{"num_hidden_layers": 9, "hidden_size": 256, "num_attention_heads": 4, "num_key_value_heads": 2, "head_dim": 64, "intermediate_size": 832, "vocab_size": 8192, "hidden_act": "swiglu", "norm": "rmsnorm", "norm_place": "pre", "norm_eps": 1e-06, "positions": "rope", "rope_theta": 500000.0, "rope_fraction": 1.0, "qk_norm": false, "attn_scale": 0.125, "bias": "none", "tie_word_embeddings": false, "parallel_block": false, "init": "normal", "init_std_qkv": 0.043, "init_std_o": 0.0, "init_std_up": 0.043, "init_std_down": 0.0, "optimizer": "muon_variant", "learning_rate": 0.00672, "lr_mult_o": 2.0, "beta1": 0.9, "lr_head": 0.00612, "max_grad_norm": 1.0, "warmup_steps": 200, "schedule": "wsd", "decay_fraction": 1.0, "decay_shape": "linear", "final_lr_fraction": 0.02, "batch_tokens": 65536, "max_seq_len": 128, "doc_mask": true, "train_tokens": 490000000, "max_steps": 7477, "dataset": "wikipedia_en"}
MLP neurons of a small language model. Each row is named by its layer, matrix (gate and up: input weights) and neuron, and shows model dimensions 0-255. Each number is 500 + 50 x the weight over its row's rms, rounded and kept within 0 to 999. Numbers have three digits each. A neuron's up and down rows have the sign that makes its largest values positive.
After each neuron's rows, "fires on" lists the tokens most often at its 100 highest values on Wikipedia text that the model never trained on.

L3.gate198:480468583539442464519446435578497549489483459495537526592522444562467516557545547509443533498482533478491539478474498548457502509490508435595500462524546519559539576491437550424577500461530522498525502472579436474477523449441576462458540376497525467476625527474556504403477530514385539458381547574515495446533533568454484552522480506503510487539518439555510525434492539422420444462533498414573480450448470457465561513417501490495407559471427524471565513524454546496439536400495474458497449562511495504548512528395509511423495520584500369564529488618447466501487501512455569509533357543520556533448442538508578439579525435565555473500444449530539540547461450589594516473394482512509447509465472419477455500559471527465458572391593566526557553495438477424566529452507540
L3.up198:548385437459436487539411449504484545546469474481479611537525528475482527515560511552512451498482568473586532537462528606531469535513522478530452447462545488593500430533534621501522537550591559481481476464475566477557484431328561477446524505509450487479453429459552479496436603515518449519512395512499583535476500483553407492498505457613520566453440578519546460499460523464543473469461570501505547439538385497634486481519549499570449492476489543396574530529482509495438414526515450536505520482444539494514514488491491470518515431483503525470448498484502403485546506513481420498622470471428436483502475506511512563567612465603489581476453392496577546544511532578580544442565513431502483566454548511462481560432470483472529567418533474541561422493446456525455431540602512
fires on: ".", "m", " |", "″", ").", " \""

L3.gate493:584462472446430575457482514478474482415562548457522508537489518476479500404538491613567448447545415486562575440490545535577412484522461455425512543517428502527590455557490519546651482508461468508492565514550483410535513478634504525582562614555406447524409502491476503558559548469553426523507478473459541552624482517529476549539531578505439521451446496476530446538445576516561570483542491545459467417525463570542464390473450442461425435517448541443509511506557493500549461430488538515559463490541546442475463482451420481458442489514398505453422484537491519569487455544459492456524480472497535477480377470613469512569501474619541464523545542514485489485493550435423448437567453539483487436399455436588514496423561585483521510489460495451519445476494460558547488482471496
L3.up493:484485545454553550474512501438541455485431464510503473525428552529500534532571456563462543503463453478598454512504531424578501486532548474525586542483475525450518443494519408494534511439376576430524551502531471494528491605545462547463582558501426458342492524450505490592519484499470437416530466486441619597550523457510468452503515498487493524512573424571538554489441508474435443534467451465590536551529448531512523511525547521544541470531497581479451527414433421556538468399478417483503605505463571523538512480525469458517509489492456444463544439537426504436486443615516517462525518460524448401508429459592488465429426486568410517489383557546474522515483547430475553431592534528464454521525459480545471437385576610417489503395458546460506489498583558542500497536506438
fires on: " |", " /", ",", " ", " ft"

L4.gate97:424521463517540503583430493483482522554537631416427534546514549486413516489433512503489457446471550526475530522472487547440522457520489505461471564503496498462502603470391563600502432577441526515513445437536492488496472502482488460554516465477459609530489494537557503509500523482591494511576518516571507452511522524527380466564550535437585462494430482554507459497451538467504488407527488519503402562499432450450448516456547501487570558408548402465431532522471571555524465593454407471443458558429439430452470573492466485446526480521430485417461547457521485514447446573551480486398527526454588597525416489483528449662542502438563441456438389504510501514576421434448460468436450525526437534588415441448513489489472507516602503513536549450554458415501565562520490470496525
L4.up97:515586391421452535391492482524376433436524446452584444501382471465444524510474463499529536511495601505521510468509493476533423576533399510513528464504500423463508483487485472522473481500507463460521474364434572441473447520523469549472456549517440466427363454544522470525537561456600535408512598499474540473481449544501461459493471481468565486493460571560471573422498487442525413510537519493453536430496504529566549461496495476486531507510551574528506535487424507450462473445447489578588538556519453473508542426443524513494497406569515471628477546446543478499426479529517599552563521454508429483543513506512432395489472540445573412558476501505493559549542486431516482422513546482562550553440477572555444407508489492515504511487474482549562566517457560526401377475544636
fires on: " with", " a", " to", " |", " its", " has"

L3.gate42:424524498510510452536450536472446530498478553490558439455433528467538485457473552501495405557511384561453390507555469521516501489537563569434516400460561573479556500473554458481440458501511405545467513595483466516395455494494504540493549567560655494407565543503437590528515474447575472441474484478500493428512513492496453475488548511546539569577483518502472523456494445450533542443544483536462425519444449497442521521469478588570552456514490560584547494483544427504477503459456446491481419460540510549470483418495483475490440521448484411506462519496513395562593512440482514466461478498536418506553557518492510492490461422394511516461512436523478427531501558546475429482427391565520498517447587582465374474570534583477467457528456491508370475522491463483674403461435437
L3.up42:444529585593505461498586387457484474451478567503525428532524497516553523529514535553487437450509480491521548535467520543586516613493475547582528571503506398420490598462471546450463483454532520518450552492532377546572445561510498538529434488498456465493517395475564549490433571470470509475474503458486487479463497513552561565550515555543476527527535512570525495477431591451591480486475474574551526452515421491587455540567483490496537511589547488529590490485535488435458481512523532516506549462524453447505408480467463484506529467475552413441567397439440503479431472515397652462528578430548566516447422379446580506548423522478502524458498488521457536469474489563556568451546550496437438545560562450433425518527471419422589507463508539479517482540505536447611409511602546
fires on: " of", " in", " from", " for", "-", "d"

L3.gate227:487516502493551539499510413497522448463504508431467421364495623443493470523526478513518439489478380527493513577558553474476521477499512473574512539457531433538488523446419536439465621449519579629512535478431439496483453447488524553508484420537487446442522569479560484472417434459512528451515529467528498456458458426537457511551532521581460522480496443373478398526477600510491444522545454468477498524459504420407504494591586558506471539439529497574605435578502534510506486529512480300443550577487518514538497451431555553471411500519433468424584501503525438501631489498443505494536475517507428537578432485441434467574467494544498476535574452556550507494536457520520501514503484567515449529444501580542515412554531513454488462471456433478474445451527549510532496410548595
L3.up227:544547476443438471474616406434597475512513628443401424484576547462464553487577580465555514474623497510545496470556507421526447469584447442458467496510515525468517475521541482493447496468496502541546414495498461416504416410507410478432458501476552541474509352526540363556521480486508457496503514452491507502523461485506522550440464572537417583508526491415538499533528513470507461482508573532529489550438444474472541608468510523471503529546497521483436548499509479459522530517408529470489497514524576404493489501496477457490483531524468513467568508492530522535509455517462466531528474517550403473522512589560561504454545578462437552610505509543510515521476547488543453477511418481464400523423620531445527419515620469454604549498430502505468492606455640588595515430537569
fires on: " of", "it", "n", " at", "ics", " for"

L3.gate8:485484534599543494494571522519472465461467544498497487448551517454470512469487506533541516564430532499511540382534507457474512508626454561428424445438583528518610559459432425464418537500475474531455596491459521439419520493473481433444436477541467557466447552442486602516495554411500460557433464485487410409500439508594541523428527541540456466487455531518473424547513519523528540540501514505463567410481485437480475485674478541442521546467537434524591530519495503443499491514496412516538481399473617543534447493535492506520516478502465531484564556423448451533522510518493480432540406542536436521536493498501497492461512616505497647447473502609451453395378449517451519478526531520521417477532472627460463448486535525488524489432555414463403582501531450478445457468472528
L3.up8:531494536511411453565554478497490494499488449552407528447512535466502519530413518561542516531474482573507531529522473551474421490595507531483503408403468560543595570494506552501521537461477493570462471540586576513473563512524488527431540542559516495549573620520507508430514597509446508574520523530616471468568445437443421530351440509556487531554441514560434464518403470490437551486524536542448494456457570491555473530611453550483517512507487451523490484483446560479468517584453396545493497538452479483519465550414484463504449458450596524521496572514441467520463577499400528494487569476537600592444495529460547473454512542459500534503437479501514423449487390447462452506539468427526493449410542527478493420428450534552572635462539547480424549511616498542509461578512611
fires on: "l", "r", "L", "h"

L3.gate9:546502537393542460472402602514496436482524520485482516400545398482466442453473493478462453562485492452520487459523541495423468545454414494509503484517476527476636485526471531390512503556538493420470478442521447542524589452567480496471467643470571528486406547491463498567476467494511476522550512545505466541463562467486486412415495453481463600430486502587510483501476467473473579449513467499435537558506558508491438566581452609475528506518450491526537431422588501557525521435531484530473489485491450447476414512587495511482564517410462558481565397552533529396469521445515502497498511473428518448494577514521510457535396365541465425491519526495373534463474392526479529490507609478493489410549575494508635527515442497485487526415478512543511457477618399517507473529470563
L3.up9:494521433448529600397460540535448552417464498471554537517518588549531522486531522421434585554542493452434438386530506559598465468542506492558560430523515570413512501397525436570639461588494425571447480471545441542441534439449443505518542522444521487516458554445511568560518534514541509591475519475537522512472538416497427458469511486460461471408546518567493551489457491560523567489438466597438478550439477494488535461434470494431508592473463510487497572541532489571439534485473600530394497443494499486444518443478538463576587463396471524599504531596544430479455495421492444470479490576513533491568516577533483510496510561502570516494483514424572520608477461467469513485430511450430533503428469423484450432500499510597522556509450475565452456523518485417497450383537492
fires on: " or", "ing", "ed", "or", "es", "."

L4.gate470:454532451445428531518472460466563526455497458428526387491531516567472508500631537435450558490518548582473484598496466472522494503487499474530570624447481420499440436547549508522498523530520488442519489469507559522490544535465502549558494541531548463422521475522457501506512514515579464370575528389609553470576526490484516408510559445496491452427535469492408474551601478559447485522440547501458464378552518442415517505509441437428532475471459492513521528432539498403491525468448586417488428560410487650456459547495440545502533470514445458500467559526525511470504541530461479511370585532513589562547479459437495521443518641528553524504530477497457495528440537466490513514431523524458466530495436457463530510543557473573450361561590580454469569514499487509560497468543419
L4.up470:447457528447532515523575555485465410458454477465513441447475598511560493401368484392461427476525420486548478470443500450514334573464513439495419534539481524583550544511564525561489480511686508472567485512559479533521452568419544535519534520451510433485483428542484493531534463502448497490549456568525424421504513528475473484547495473402518530451489436421482473527476510510515468492444447446461517451441459392542520459563420520477534500489470567493439458480524455442478520535464476617458390494564418601408523485563413587492568496530449458535480482521487530438431515563451458503475473513485563455509497503489511471333550490513588531474424419509505494648500488508547564516499437530506542463449443498463472495493519507520555551483415502441548481570504519528486549529534464
fires on: " he", " do", "There", " does", " she"

L4.gate425:536529527460478570557378444491549521507479577525528531548553542600528472565575557488487480517508533492469468525451461440539519579564495479577462496553534472557542548507549543470477446501532441441534553442460487552436561556456470467513420510493572479459506417423604473504574517407537576483566507434593537530547482427506487401454438394486493567527495452606608485529456449502445534444472427485520504466514463458448466557457523511530521466450499519511496518528476507465526590483589473588624460524439393498505519549455455445518521455547473538441465570468542464582559451504545455453565440509513469533588465461422555446454651521504557561492458573480457499458456425513461456482447460546652570504585515490561444474540573495513564508533483512503457412567428537492480485455500410
L4.up425:457562475473450607476458548478566459517525552511513489472474409505510506477424514523477465532487555444503570452548424484453488522482547502500512481531491561457482511520454465483541504429471549465481570535506509561561552499481525531422613537508512544556455464606528565500497511516507486547607597440485464507506450565399634490514469543473559450531441458546561537518507431598378529512565409569459475526564549500478494492449547533439427439505418539542494482515501423517488515461644635481467501403514507451526544514514516550497475524533530435561567458278465453506484499464535581512528567473581509513528509389531552529468500512496502481522416552506403503474431616514417422480455564551477520470454513540495396487460468504486486435516488582478537428516489538544555536426549448
fires on: ",", "3", "\n", " addition"

L4.gate431:531444479527514383520511466533613430399549515458436546538504445432508417427534549548577523563481529444547561563557464579469504516462519562513566535492600537595469581561492571479481504511481465532485520509407483452584447448548505491453469585508507500510536442426530485521533540649554468532493487518519477438498409523491565493495500529554460534525560500558496529442542529529459530534464456467596510488508441454512500541470531516504566459490460509568550341500581451494476508476494447551534517488458518520540539557491554455486589521503650463551494526582527489508533473506445554548482479523545494558497406488406495490514573393453424604621489514480450463478458614540499428487472526541440455510538453564596507464442589536527516472539494496576524376482528399453600522467532510
L4.up431:566511519499381520539514517575460537465524555443482441451489504476499523457615469495464499475424524573455536548546505520470494455531473507498562512437529516540400570492506541555522467524534485537466570521532530568548415452497544496494516552563416480478478403517432447403507610544534532527594545605512545511559492455458529537616477465555436504543529586542455563415609556532518484506515455481592587469565385460577516520521503459559472406407456470443405493500598460507504539541490515534517508491489513538511532557515486468571516562610507389482574457435496533513497426498469565536477519526469508554578473404353513577418539480602483602539545507397502494478479498541457476490434498500460460494473497416488486513472457462592542513553504583486530390573522503512495535499492419
fires on: ",", ";", " (", "3", " in", " (#"

L3.gate105:554469424521462490536391561495526464472424524479546459507436486513621439470393540503526491500526568434536463479501427421553471517497416432516472559432560446523522485508516597424439520430460618539500490422535428500511406458598490525567579467453524588435551540490532543478460507462563460523435532541574444525463560458461509527461534482446455522451411473523458565456494434502484534469437479445464510424426508468497539504574535513484495491551442510463498520581519504555494477542520544617545516504372446480540583504519586608484525442585566563499511530478501560472526453474485518493602525527434523555375528533448495541436546468561497533405563474496464552500493429481445461585366521569472417503516500421481435589481548471525442516481472475561530502476600469518562415525449477
L3.up105:526483576524520483489495538431517524420476576488519497501524468521516522466591560561542442487416460461459509476487551570500441452512455510555508461360565430510541401538484495434406452416531525493439492467467521612523435540493451560508525533378423485486524433460514588462475474353587458546544523552553575481518430433510465498428462389469416465461473468488453507480472560594544526535446407559490460459503363515552502501431501479432465455553519567509384451463574528533536493515461568455454498578508543503431536450479471477539463477480419503434616435500525455536523518563472538497479463492494492545512623532474472548489494622508513516478504420475546557523551439518521557523438553549435591561514489493459479579493526422489487503555460422568554491571414497421492516469485439
fires on: ".", "or"

L4.gate157:510545565490400447594515547473414469537497481479493495540524537535430482518475540492433416452550478461524577521540573525534526468398448493414474598536443469471475472572410577541521555521539486491536470463536508524561419545485517542537464498495557539445475473453627545493543420435461573550467539386496503504537475603530485546504537410410598587459489532466476506466459498545484485474573452502461523532439535440452543459514529441536532499567579524602563479442570502606516554534521550589497520422525529574533459574461585570579428408501545368502462513465436609418613460533506560486436488521518536481401501531438625497490561473503499555441476510438495502515471490505521502491390538510477471504525570562530438542500483590443483433561480503482447528505468434508530498532553451
L4.up157:468491567506433449561387496485517498391516455572466544418478437500462520564499432563382516450556449572498521464459496555514565555545451486470430462489537555491591590565540544569535555462440541518538507474381512523595526472538584476484460595440516522416519486553607513572546460514524476524369522453444520525537492509544483531420518503459604488468586571485524474390476484529548536463556562417570497468501451536403483500535529486561550464502553505449501536526472526482503606508469512594586483517449557514359555502421518529536520454455519518493538490485465505444565382478439397454471483539571548508479454501447449483480448510441525568477551483535475526441426514451453481474494415488548634508440578489479397503533493474548500434502446459521544496514522500430540454496587507
fires on: "d", "c", " married", "h", " –", "ad"